{
  "n_layer": 9,
  "d_model": 384,
  "n_head": 3,
  "n_kv_head": 3,
  "head_dim": 128,
  "d_mlp": 1536,
  "vocab_size": 8192,
  "activation": "gelu",
  "norm": "layernorm",
  "norm_place": "pre",
  "norm_eps": 1e-05,
  "positions": "rope",
  "rope_base": 10000.0,
  "rope_fraction": 0.25,
  "qk_norm": false,
  "attn_scale": 0.0884,
  "bias": "all",
  "tie_embeddings": true,
  "parallel_block": true,
  "init": "uniform",
  "init_std_qkv": 0.0309,
  "init_std_o": 0.0309,
  "init_std_up": 0.0309,
  "init_std_down": 0.0,
  "optimizer": "adamw",
  "lr": 0.00102,
  "beta1": 0.95,
  "beta2": 0.98,
  "weight_decay": 0.0,
  "lr_head": 0.00648,
  "warmup_steps": 410,
  "schedule": "wsd",
  "decay_fraction": 0.564,
  "decay_shape": "linear",
  "final_lr_fraction": 0.0,
  "batch_tokens": 65536,
  "seq_len": 1024,
  "doc_mask": true,
  "train_tokens": 470000000,
  "steps": 7172,
  "dataset": "wikipedia_en"
}
MLP neurons of a small language model. Each row is named by its layer, matrix (up: input weights; down: output weights) and neuron, and shows model dimensions 0-127. Each number is 128 + 32 x the weight over its row's rms, rounded and kept within 0 to 255. Numbers have three digits each.
Before each neuron's rows is what it responds to, as a language model described it from the Wikipedia text at the highest values.

Make-forms, table pipes, word pieces
L3.up1250:123068143108147168150128135128123104092117172124170123107128181152108182132100112143133137101147123153141117159077137131111181079096109162171162134178143103073073070132166157116096147104153135137125085070110147132144065095127077154131100159117073114082175170136141103172128130088145117143140072159114091107129135132153119152128095134112134092083078077119109129138140179081152134147127
L3.down1250:070106026106176094153047156156143154171119145141098170107157081128150106138125095124127140093129102167084122103092091173078125126095177087114116136090123151150069151153149097104151180114154094098138089129112094163150118133087151096135102148159139117105133150036119160139123109171106115096137167137104188179154131148176151108095132147097157160083139143144103155165073163156167164151100

Proper-name lead-in tokens
L6.up124:136144122146157158187138192112122143168150084079172106146135110116111080106129127157111093124174131136080137113145099147127171090082128156157158126153131186119183125134074118107082121151064129146129095202144185141171178145098103062136119127136114163107136110155145149093161152150181182108184098077043085107102107187151101160120157153086140137097127190113120125167137137167094102109165
L6.down124:141107101066099118096068038076119126111146163163090128096116166117084193114114118106099137125083141165169134106147142108099146191146107085070113111037140163150158163150085126134152139137063140177139135121132079123121140122090076128136138150110177177119160136095111126155090150118166107096115147115150115113149134066039143147201125118102093112141147141093135119135149176080092220104094

Mid-word fragments and "of"
L2.up541:135080129196083155128141088077114093167120149127138105165140070148140107138105077077102142090122155131082215174172126131172080244121163122104119137170193126105136128167164155115063125126156109181072059120113143145130177137148131078128057132156094108067127111076105109126096121111132107141124185083163157167139149131116200129084118142111122069112138147097132159145116135142086108143145
L2.down541:134161112106130144095104117153114146128126128133100101122178147121135127120079113097141141059070174110158138087138101114159122105170108070157075117164137187122085125160126150153086146118151123069140087132180117078079129115122065121183062115122121117154130099108142188130076113189143146124162126085141143142099238112164097116127144142161127064126124164154101148123092144131086087115120

Time spans and kin words
L6.up838:152130118148129146100064185120127159151113157094143170085152109165060108139170122122162122167108086099141140184098137153094126105122122136157158119139154073131086089064106108078151128190145163153159129078118108090097127150126146146131061222149111143135174158054126169102114059128097147076105096110087148086156120181186151161153168129057099152066129140170105122113147115125082142134135
L6.down838:124121113079161123094112106111139159133149186180157082134125097100156158133053166101093162101136097074132105194066116160125104142157144179129143093085162132115122126122105177164174140111163070147128118153166110160107135088083135109030141131127147116131200118146119139076117142185137117105161094116150100093146169138094121114146144172166119157086180191166121108138150154118142165160115

Count and quantity words
L2.up1106:134110110164157054148059136119138131058136142080099141077159119120100059130174112086111137155118176075119143097093199057118118118145104128159099128131148104141117121126084175174119116095144066090199087144147087112105143063103157149108110132104117122163082112053116129048205131126104120077101083133173093143113072125161112132124149168143140159143148128101151172104156170164104176129138
L2.down1106:148142127150087104094085108131115113098167121130124124148114138126139079133162164143143163078085160131166159132118115098097157099138107117113146159089122110098135098086128120168148120184161161128115126086118078093188113159157121122147166156175160128068122168100093149149163183194137072020136100131135084137175085153184189169113139110109112136087087135140077140154133046181162185105175

Name fragments, predictable continuations
L3.up973:100123145177110134148076041094110128100129115113129164100052121198039171158111139170085145061124163191159127178110153126102132191139143171134097175123189091134134146127090146094112094115168161171083130114095178180071101175124115118089113093149135149098121116064116159129102096102144082142137129121059060144150087154189197081091188107155137158171160174102089079106167162173099124130124
L3.down973:158118125135155146158143174133162160134146128156112134131152215137150158100145102102143137122082156116121130178178122123119088113180118107121171139165115093066116131153144098152097106155181158118057111093182106103132143132114090101089102178132104154170085133141083094142160098134100187142035165159192125164094131146164180201170135058060090080115114141174091188132088143123166124105146

Counts and family nouns
L3.up1436:163103150128151124140135081141165163114134214089088139070159120200144151159115088118136163135135167099164185092120129122077163171120179111230106121163161146107081087141130195142118084132150158164100114165137133158096116115106118119133137136143103166151136168030103150112091079101141097135141136105081113110205130091112221189129152137087130076138124136117063096075156155161104119093099
L3.down1436:142131080094095143081084109167108099136153159180077149153142118153131130159171095092106138118098147121180098080096082171150127122169152153146129098143114139156152060143108129148172092194115106154138081131170075131148075085089106071146127112091100151081173135128127128129164134193137074117146159102132136129129067136102172131135154122143102136094141166104069084080184102113111184150161

Before upcoming proper names
L3.up174:078136110123140188145142152158083114112179090097146147125106132122100163100122138221186129111138187145148107129152140068131160128154093144131204124126148109096140123109112130076134139121061133098072067107145173124094135121122107148041138137158078136202166141130170127123099077115063099154164075137137142120076104165130122168124113118098112154135142155144141170095122127147110130104144
L3.down174:069144117132063097091090124073102096158062143170096076139105163088142136125072125037196109113181122113093098168084105164101098145071086139143115085073177143157138229137087107058116172112119104128069121081116127181153121102174154126149115131201108144110071110095141193205075166077146125098146098094122066139096158127111168063058146162138136178125075122141121142120111084131186125128127

Mid-sentence continuation points
L3.up88:122044160072133125151170082101148144098054124077175120147141102114181077074168084141114131151151173152172170213111157135155185135119132148195113138109110109086083093121129160202101069108108111167121127156149125061154155132112152116147080131151079102093109172129189095086125144079151141107134142132119182096142138215101107172115122119075107071089136104073053138093154135049170131136116
L3.down88:165071159134139077128148149143105117162185148124127141125115105067137116177083129157097165080129153102074112147075147155153091114179092122113122091113160141175121163168093167071150156145115105091112072102122138162142118111151102145162148107179161152156181126127078093104173079114129139189096088119144080108146156109154211123124142112147169111174123154145162104196136135140108174159152

Light verbs, especially give
L6.up1492:184078130128126126174180156101123174131175143151173100094103075173101126159085103125184133135163119160125146150188210130123152135117128126095097134152114109120132171103107106114107087118156118133122125084117103068105147136124108144101082106174076084111061115055107068055181114145065168092142102153121171071140171127138089128113095141097109103118102090067095191123183122145119154183088
L6.down1492:123118127134171074105144133065164117074121162062069118139132166200143191126149219120064058115166112109105090183139116121154160141143143155124157152129101141081177172111119119168178164117090123152121184120198076121127121126124102159131070145057122042123064092139179140144155167119155127085091147138119116126148157117164173157096171152120177103080158182104121123107145136136127141153095

Phrase-continuing connectors
L6.up1131:173132076131117121145119093120126168165111110104126089164143146087123151076149156154166081177078138175175157121047165106103193120126109123157116179099065188156134167117104086067118116118116126087135095132158117151159085085013068129141106145133087150117151195115141105124112152132165133110144106153072192116154155153134129165118123150138116155094163169184065116145159135118083129176192
L6.down1131:118118165107149114147150148093126096103141136163121140145178081161152124201112129135037174105136059098089100149196090169156090130147158113109145127206195103135088068171126153166155160139114138186147161168095089085095162101162113118062122127125164110172118144188085171143111159111120065127090117151194088141096076111139092133061146090096172096116115147120180130157145112134138136102158

Mid-word subword fragments
L2.up419:192155104164106149091115134099090115123162104160090096069069138118112141127162129189105085090122161070142145103149157118173101126183115127100094101203167144092135149185144166094106106131115110131141124201168118180123169069118164127079074127131096126156112156151168151156124138172168118104102122142127177143055141106142101092099096119127119129105091152136122124158139082124110159148096
L2.down419:138169148136141142139143153077124079127122109097129129174168098125094128183126166134129124084142118056071107221121117159139118145165152152171143133125131155120143138148147147128148094136089102173141128126128170135159087122123137157128120131114156155163103255139101137169106079152136165147118164199113165119101154116083080085119152101112121121152224131135172132089146145120124170135147

Every and common words
L2.up387:101079132160079195154150103122133206137131209072197126067132146153176063080152084131131188133169078155185126141078124067096113164101081135165115175123141134078141093105069108112112122122135140120146142096111101113114127141122141170106070147112128160072103166124140156047093124121130151107074112104062156118140142145117129169132129164121073120066060121078158150114109123095130164144087
L2.down387:145178152156154081122128159094188180110178084135177101103072147132073146171149123165179101100118194109103128147123126155117169107077159152106117099180139151131142087177085077125156075094155097136110194156155123095093159119112130160178099162103133082152138152152146099167142094166135128161078091118132089097142095107142118147099147176132103145140161166113148091133114174212160065152146

Mid-word and heading-markup pieces
L3.up629:125167188179121153142107156080168153149141116157110080145134122133071172146140125213128119163105113061069143152141098177146082103098079095125110134154095119093100103184091177073093047153157142096127091149157097146097142076142068113132110181193160154136167097160118165139120169140083117130136124115103090147052058130162086123146085129207107155076133111168148156141059072071119153171130
L3.down629:119140090124134161092163125100098199091114057139214129142137178141173097132147126136118102125083111129103125111116146125097143101082144139138071163177067077127124112078163116125154118094132043175158120136051091101116126099091135167166144129092131128145120176114169120161095092140148145077159112146139161134117166142125154143149141190108127127118115071088125134090129187143151147125093

Alternative connectives (or, nor)
L2.up1202:107148124112143108139106131100132127097139168177106129176116062165127103120136094153189088177143067147147193157071158211129084164089136118107119109123197106066108094097120132188104132090103107034128111163124114109142186178102123104144124144134116154082137096164154210075116132131121135108156191109142140093129106150161080118120158144148080119071149185152125138126081154075122116164120
L2.down1202:108099096118153116131104093156069117134151138122155130131086118089121132104122162177141136097056112144114157149067187113138123086150112089168130024099137150147130089156179161092137132113101095102149147103194147120087059126105116073133171117096174157135135108154074112155133129110105073116157102147101130114208100172039167128112135138144130097179129064092141174102134158133112098098135

Separator after a label
L2.up158:136111157098082120183142120101138175158108085159193113134077106138090105132099140131135133180164176172048111122124078129101156119113161180157108108140172105126130144192090168120124131137119096160172089113146111158098154128156118060117104161114068124122132178104125201180111079093134069082118090117052185173111119130177118135103121164074150119111085089095110138111151084168108154144131
L2.down158:125146165120110124087113119119061082159091083053176100071115067136137122170052100104137114171176142132126204109131104123077151115129145185078134125089057142114130100117113082139087138197097086154145191069100104127134137127128174090163163132152162172147099112097164100116123121097157126159153129053166148185156159133039109144087125117135166155116110134165122176090174143130204154179142

Heading closing equals signs
L2.up1187:147192157148107198134131136048149114119170097120091136165131109151074149159194079137171103184173147138133173100156155141098098158145124117078087164163128106124088092167141213079052116106165144085092137109144139149153213121101183148077090172138145112106107128141120196113082174103148187104118136111150112152131109076173129162132132083148136159140129170137014185135100074181131146130143
L2.down1187:114197172163137172141141141100119131129134106121114085090108155131134138110060130164135126130128083096092095126164107097155123086175125185142092110209147120127082156094152133123154108105092162106160103121114142162150194122124049074104118164191151107050176138127183096091087201124104101125108106128130138115108175085113099082169100164179157092131138163141069186189111109077154129118115

Section heading closers
L6.up784:138172128084166155089143161079144136104105174130100102115073140068110126124174156113116111088088110113179158105119138103141092112178098122179100140116119074143123154094118138140062078123149145128131098093112104143125171142116140102047153163101115111137131152148148155120077063120129138114106111109134097122157072107156094079097145117127090091049070169147053155073092179161116103150136
L6.down784:143117076104208110131046093144107112120197128155067144150182141138165135145104128148126177196146191144150184122157162152132129143116163147112136105052127143150125104116110126142094128128127143160132150150156140144110115109106163127148130105096145162127079101164076104134150147120142165149138077080158110105065194138147061160182114173122121094138130156119134110178166138129171143127121

Mid-word name fragments
L3.up320:160188143134111114174169155050097127145128145150105130103127089105152146162152072114202115148171143072166096158097172136132079132177085121066110107158155120096130164110114186142096100102175158094094140084190053077117167090144076148172122164154132162159164140125162137124147078049122152133117146155104145164154081104126068150124141079128076088087085085115103135122134137066100124180131
L3.down320:121110131103123114114161148132105125143178074150167127146162153164098121195079070119207156133139115130081096141172124178148185150072128157166110115135151127124145088121164076160101136122058140102138141063156133107148226126158154172078170110103095131085054135087089177124098070174071109156133129127100104143112118115157133120107123146168129075163194089175171090170126093157118082064095